Weights of a small transformer language model.
Size: 6 heads of 32, 5.22M parameters.
Architecture: LayerNorm before each block, no biases in attention or MLP.
Training: a variant of Muon for these matrices, 185M tokens, 11280 steps.
MLP neurons of a small language model. Each row is named by its layer, matrix (up: input weights) and neuron, and shows model dimensions 32-127. Each number is 128 + 24 x the weight over its row's rms, rounded and kept within 0 to 255. Numbers have three digits each.
After each neuron's rows, "fires on" lists the tokens most often at its 100 highest values on Wikipedia text that the model never trained on.

L3.up650:137112137108112136111112093119137118094104092149075121130089150135125114107109128157108109112159150141120123140162114143116144125128150120129120125141137113152119101137097104152071138156153125117121097083127128171099091122108115116145132134136114110164161144088166088101166121160169177132
fires on: "a", "f", "la", "y", "F"

L4.up662:142118113125084116091130123095130125120078132121107163149114155076136144136098142141113143164120120137095146114181120109099151146138106126164167086121065101125128101125103144136150123135109166101107120142138126086101138150152108121147142131141117057129149151141146145138158173149108102119
fires on: "on", "e", "n", "ck", "o", "i"

L4.up173:157124134100093130173118121139113158142108161106108170146099164116124106099152146107153134147142096141099156166100150123095103149114145145160109127121132107119156097138160126161080122169130133134132135172173106145111119101143119119089123145141116146135088178161084094129139100138093069109
fires on: " of", "n", ":", "in", "out", "w"

L4.up156:142126106110115116166135144139110126118120099095158134120116139140160080147131087129131151112120104146121155121114148126131103148151117139190154171159107088167124130135098147147093090128097133115128109136115126138137132091140156117139087159090106129127165145128126106108112150125133155128
fires on: "e", "n", "c", "re", "ro", " 1"

L3.up717:144174103162091113114177120145170142130109145101172161147151173111088182128148156152129107119107127117134107090117102125114143133142123170135120098122121106117150138112104086116138118088159097163138168104132113130124121154141160107145115138107086127132170108113116130109122136136132112162
fires on: "mb", " V", " F", " f", " cl"

L3.up2:082113169107117076126150132145151148177109134137092126125144135148127113107134147058098137111127117111105132138182144163118122147136149081136166127135082110129133056127124131114130111149127115117109169088145145120108153118089152136097160114106092126140119153151171132098114132109137138119
fires on: "ant", "ough", "hen", "ous", "ating"

L3.up281:111089181138176156115150153105110145096103141154146106157124117170128171112112113096168145142131096128114146143168115135139114096123143120151126106163125071080130116081154109097112144137147108048181127137166112131136121111173141155123111129132141107138157116130176136085127124149103096083
fires on: "d", "y", "it", "al", "é", "ud"

L4.up580:119153103130144153129138142123143123101125123140116097147099110084120148150114144132159083134108155122157094148128107099098114131113089097123140107138120141167105122116119167101113135168115146117128109127119157117124124122140158092152113144158143127090117189108149120125143087105122150125
fires on: " may", " can", "d", "nd", "est", "tin"

L4.up612:117090163149104131116162089125134149160097117141148080155121116110123136121092163083171121077123118111101136105169120133135080103145117124180114083152107117156122125149139130136110097129121091119115101165112091132149097112141103084097155112145119149127129138086136107135174123130112148135
fires on: "G", "g", ":", "ed", " g", " since"

L4.up8:124120099135136149161098123151164139127120132143104151158066098090137164132103124113110109092142172118139131173152126104129153099106092113170161135133146120113163137117129118166102164151162136112137144112133121158108121119078115096129154130159138145126127114095155141066138129174119133123
fires on: " |", "f", "ec"

L4.up510:079109146117143195149143098165136148113131137156116101153116105116214128077128131063131119154138127164125124137135116119106130143122124127145109104102134119099115118076107133112121111152123119123133118138143075130137165110118174122097117122125136086169161136140117137133109117135120118110
fires on: "d", "p", "s", "ud", "ag", "per"

L4.up370:091144097087135132088140131161151135110127115111142141122090155147118056099074120176122150150140135130122148086175141085134078118130111126142136122142128148140137109120140166199103158146121165102131133108103129117111096108157149138159138110150100123166106134087135121115134094123106141131
fires on: "ed", "ho", "ing", "hy", "em", "ci"

L3.up397:127067163151080127104165148127117145164127146143123128146153138139118131115094131111138155147192093110134144139095143132108143148148105124139127078093137072140134120097089097135156130111128111124069118141162159136163131135109125128134101107186152111172136159154100109153136094134112094104
fires on: "it", "ru", "lo", "O", "le", " October"

L3.up722:132137121148120147167112111153163142125139120116146128092124107128089121160150130171140076114058125123162121146116138166113091138097139114139083133143135142158119104172085136112100085130119179153100138104101083122124105153141124147159077120146110175116129168131129132126098113107133164147
fires on: " can", "ten", " may", "R", "in", " could"

L7.up497:135115078146114103085131130116126079114102143100119127143089096115111161131154127165134056093114129113137150130144153153128161145161157134139141113130129121136128141154158122138142147134146159124103114141127129158117144137101088168110136114092160121116133068151117151121168127105113104133
fires on: " 1", " 2", "2", "1", " "

L4.up375:118144129115146081129126141107136124132106108106144130139117126108100123165134157108161153199101139121151173122130151157105081136141142097123123124117153107129108159121112076147154102124114119074150117120150149122163155118113105089107119095122111139101050100179143169078160121150142106122
fires on: "ol", "and", "ü", "ö", "al", "ro"

L7.up62:110126122146132109119141136134102136134111096134094143169150124113116216135147141175106125125091153092125131167157131140091159101136146137135130079100120123120099078104113125166119142106149120123170105124174165118121106116118121126147135123098148190108120095152123109121133125136152126053
fires on: "y", " f", "it", "ti", "emb"

L7.up92:099098122139115102105158153136127113095088082119117149127083142150099103149098127128175132132108143158131177124098118137169160099114122132116137119131127147161114078141139153133118075111108143162144127098158131145126149131129100070105151139144099137118124151078145113097103140174135104113
fires on: "on", "ur", "in", "ul"

L3.up620:110142130115111093101129158111139159160081087142182135098174105134115153155134128151120134157139107144116133125117121161088111107146124097092163122150125158127183123132123125108085131118130168098122152110164111113095081138139150151107086115128134145094130149129154100111129126104074132127
fires on: "ru", "ring", "se", "day", "a", "k"

L4.up721:167149130190142122121135110139101162100096164161151169116147125112149161098136130134112121140127132160134102142062153133101113133092151128122145122146108137160117151122183109139126144145167105125124157107135147093104122129113145096117105124137117154149081110116116147128094146157125122113
fires on: " ", "ti", "c", "mb", " The", "re"

L7.up260:141186134103102127061153118135127108112102106126161165105110133144098145122136142138125085093121114144118160146147152156107150139115096108129140141146115136140125137138110142170121132153117151125113106122144089147162153113137136129117129152067187111098150113108103139113136092095127121152
fires on: " "

L7.up659:174125162122121124068109130177152120139117093114129151121127123163160122121102123153169128113137140144125146150112146149118135124140115108131160158179091105157151114125105122100150104118162110195132094082151147169126183089123133158148121099109126119124104101101117123116130100111117111133
fires on: " ", "lu", "com", "ang", "ro", "fin"

L3.up67:110110149105135097100109117092127104160124116119164120122157108112105114107085148110132134097113126131136177137124167144121074070099143089131107152152116119091137170112171125115131117144151133112101144097141134099151131165131125169091118134124166112197143147167145126126129138155159132095
fires on: "ad", " help", "u", "mi", "lo", "le"

L4.up73:073119094109130152104149122133136124144115149095089151138171111108118150137107091122120125093146129113103197128099127104102131149138129155160150129156161103108101150137069136073131111153134135134136131079142125133144140119095126162133118095122135101159148154150105085163096141139147128138
fires on: "n", "ill", "b", "ach", "th", "ton"

L3.up199:081159162141139160132130105089131151115126152156143124138078110142149106146157102152121093142147081158112134154159105112139132132098112118121102123121141104161181138116110107117120127108120131138148127138123134115111111125138145123113113111165154170129141113089153110104106126136156117100
fires on: "d", "al", "c", "A", "cc", "g"

L4.up387:143126117089127125140122134092166181151137149167136123112093104167139093133130117144139125140127127110124196136123158103171134111120142115150146106159139080149135126162089112142127113139103167114128118076173149151095148133149131153123118168134172113127147133190151110120139146147114104111
fires on: "==", "===", " ==", "====", "g"

L4.up174:113134095133072156096101147152103095123118113148123144143125153146132126110159152145137096152135117121071113133118124115117121130107128111144125136159134133104145163111161153093104087148137072098135147098142105138124124152139089134102128110091076096159153151145132082105129102120143109114
fires on: "s", "p", "n", "gre", "il"

L4.up494:105123097103137131105132115102182112144146154111142121131092124127133128107124171113130126092124109086128134138139158135082159134146073144135161148135085109121179141143137121142098121145148152110123145103163156169108119134106117138106154128119152116121127110144127138109124145113127085154
fires on: "lu", "no", "tern", "f", "am"

L7.up413:111121132186147134077162112160155116104123144111142173169122088131110161150151158131088122114118123119118127128154063161088122116131104136103113091080148134122129103114115115125138132129114124114125131139101119164132132122121152104139121159113089145115110078154134112123154143127136113138
fires on: " f", " b"

L3.up501:164130136127157107105107089105143162098109122112150116124116157130073120107110134150165094130132160109137136107112131151087125158121101104119125115097096124161130128150118089171127143118090154119160114147083146108143158151134146141128070100150144109128140120110100161135081131128128108096
fires on: " be", " Bri", " start", "le", "de"

L7.up490:134151123147141113112160122125136108082144129147165144108074146142088169144131163177138148147107110110136133174102152158129143112156116091153097123140065169099143112161132152127093122116138125079081126108152122149127133125143112092152138115083101095131159106098088149119130154107133125122
fires on: " a", "s", " dis", " to", "e", " "

L3.up515:112095138116125135117151171125136151152130140160089150103139111114126150106143113084084164125135126076147184174143164130169124119093147129130089123093153139126080102140121134093132138174122151121143123095091126135097130118089111094144115131103112123158158117144120117165105141120132096132
fires on: "e", "th", "n", "act", "air", "on"

L4.up702:130080071152097137148154082125112115166116123139121132133136142096111166150110142186127143099130125105169159113166120108121070105138137106146139118133098156136140134164071152093085141079101128147099111130146093157125112112133121112138079101155142143130124173122153146124133162120123122122
fires on: " po", " Po", " what", "20", "po", " week"

L3.up420:098138112115138080121115166134126121126117135142101166156098153085112108154143142154139117108128134142135123112103165110094103127141087147133099124089124133132138156133126150178153097105140131112135156131097162097092153156151116158158161076109135141139108133117081119162122150088130135133
fires on: "ing", " it", "fe", " just", " main", " a"

L3.up172:144176145137156073164116160143111154150138101105127131159150137113136126101085122144131119116129165146141177102115130131136102114145153132110145144120100121149159138138137083134147078168091129099107098136132165104106138113114122157162099141126111134136100108128102130127137081144122081139
fires on: "re", "le", "ill", "ro", "al"

L7.up267:106127146176152165126153119153161157116144116116140164172124131127102101162141125093104104137173135131092126094136134089145149120094130117122122167100126166136090116139109147148109135129145098129122145138133160176138135140112074098120132089175097105120171130116136124090134105098147128130
fires on: "f", "if", "ult", "ist", " gr"

L3.up145:106113085126147125115118149108127143159109116122150111136125108161119139137135159107070162103116171115176148106099092136091135155102154141159109134173147174133126116136153112120145161154131128138099134102118159110113159141100183104123174188137132133112084128111181131089119071127180154128
fires on: "b", "fer", "f", "end", "on", "est"

L4.up699:116130115158142152152127147112131169132122165130133130119086121184091083108131144179141092118117123118126138115169165139135084090088123103125088093141142122136131108116166151172144141128110149135162135110156095114124094103111097152125132140157132128104111098123147144123152116130112138088
fires on: "==", "d", " of", "al", " =="

L4.up294:099143122158112113124141120130118154109098164103083162105106112098125111117123139128114118137117127133159136119081157142121155143136183107121089143184126095101155125161167140143101152139107127129157140163104108131150142117102105074111135122129142195117097155112119130146141112133092147148
fires on: " of", " near", ":", "el", " El", " in"

L7.up601:096148156115159143088153108121141097109140130105144154127118109145128091141110151099126111111118137083093148144125128174126160134109147162144138139105112138172128184162118136129136156100148133096144117175095110130142135162146164105098144142147164098056115146128111150108114148087114128143
fires on: " ", " the", " Con"

L7.up329:157146125137121132183135097107126077144099130119103094134143156098137128103154146143125101158143137146117189147137102109122110116127129142150155123162092128143130143110120170103123115113120128112120112142107102191149108128142124097077140115100110128092085170151134182101125145152173134135
fires on: " po", "w", "p", "po", "ch"

L7.up399:131093135127144102113139122127094139139122196156118123093173142116161181132086098155122161134152132134134174123109139150137147163143100125097147114150116154127150111154130184139114139110116141080136113127119110115085147144125111139129141118120107117128113143104133153108171140141147118134
fires on: "i", "e", "it", "le", "com", "re"

L3.up605:103178136123183152128117117139096132097120151146093165097115089123121093115132154131122142108177125141128108143148126134156115128125104109131151129136092122113165097178164131147125127141112134103151124135089121143133092110136175136170099119112156120109127144129113157141113158139155136142
fires on: " more", " known", "ic", "ating", " much", " a"

L7.up700:132101145154089068117088126150116136117151131138117126121149099132115142163098137121099139111108134182161158120141164117146129143079109106177132116142130115172149175096076111115097107168136102117097091112146131122177133134150098142150118132094085153141150152106125125095148115153134153144
fires on: "e", "n", "me", "al", " north", "th"

L7.up643:120097139122160143010151123123173105144138127138146128120131108173160158116157129132151144084152110103110162156114144149105126109127133116118113113127098160121132111148122175133125132125131143156096115117162115128143115128129114116136154175093174116110133161099147130115150116106114108188
fires on: " "

L3.up307:105103095129131103123164134085124105127122135138138112148178140178158153123117099128077162098120115174103130130121155132099130165121081137127132159141160141107106151117149108175134078136142167129134134188137115140115137157142121109147088133150134094162090144088123144129115118124116144158
fires on: "ic", "ll", "act", "ric", "ill"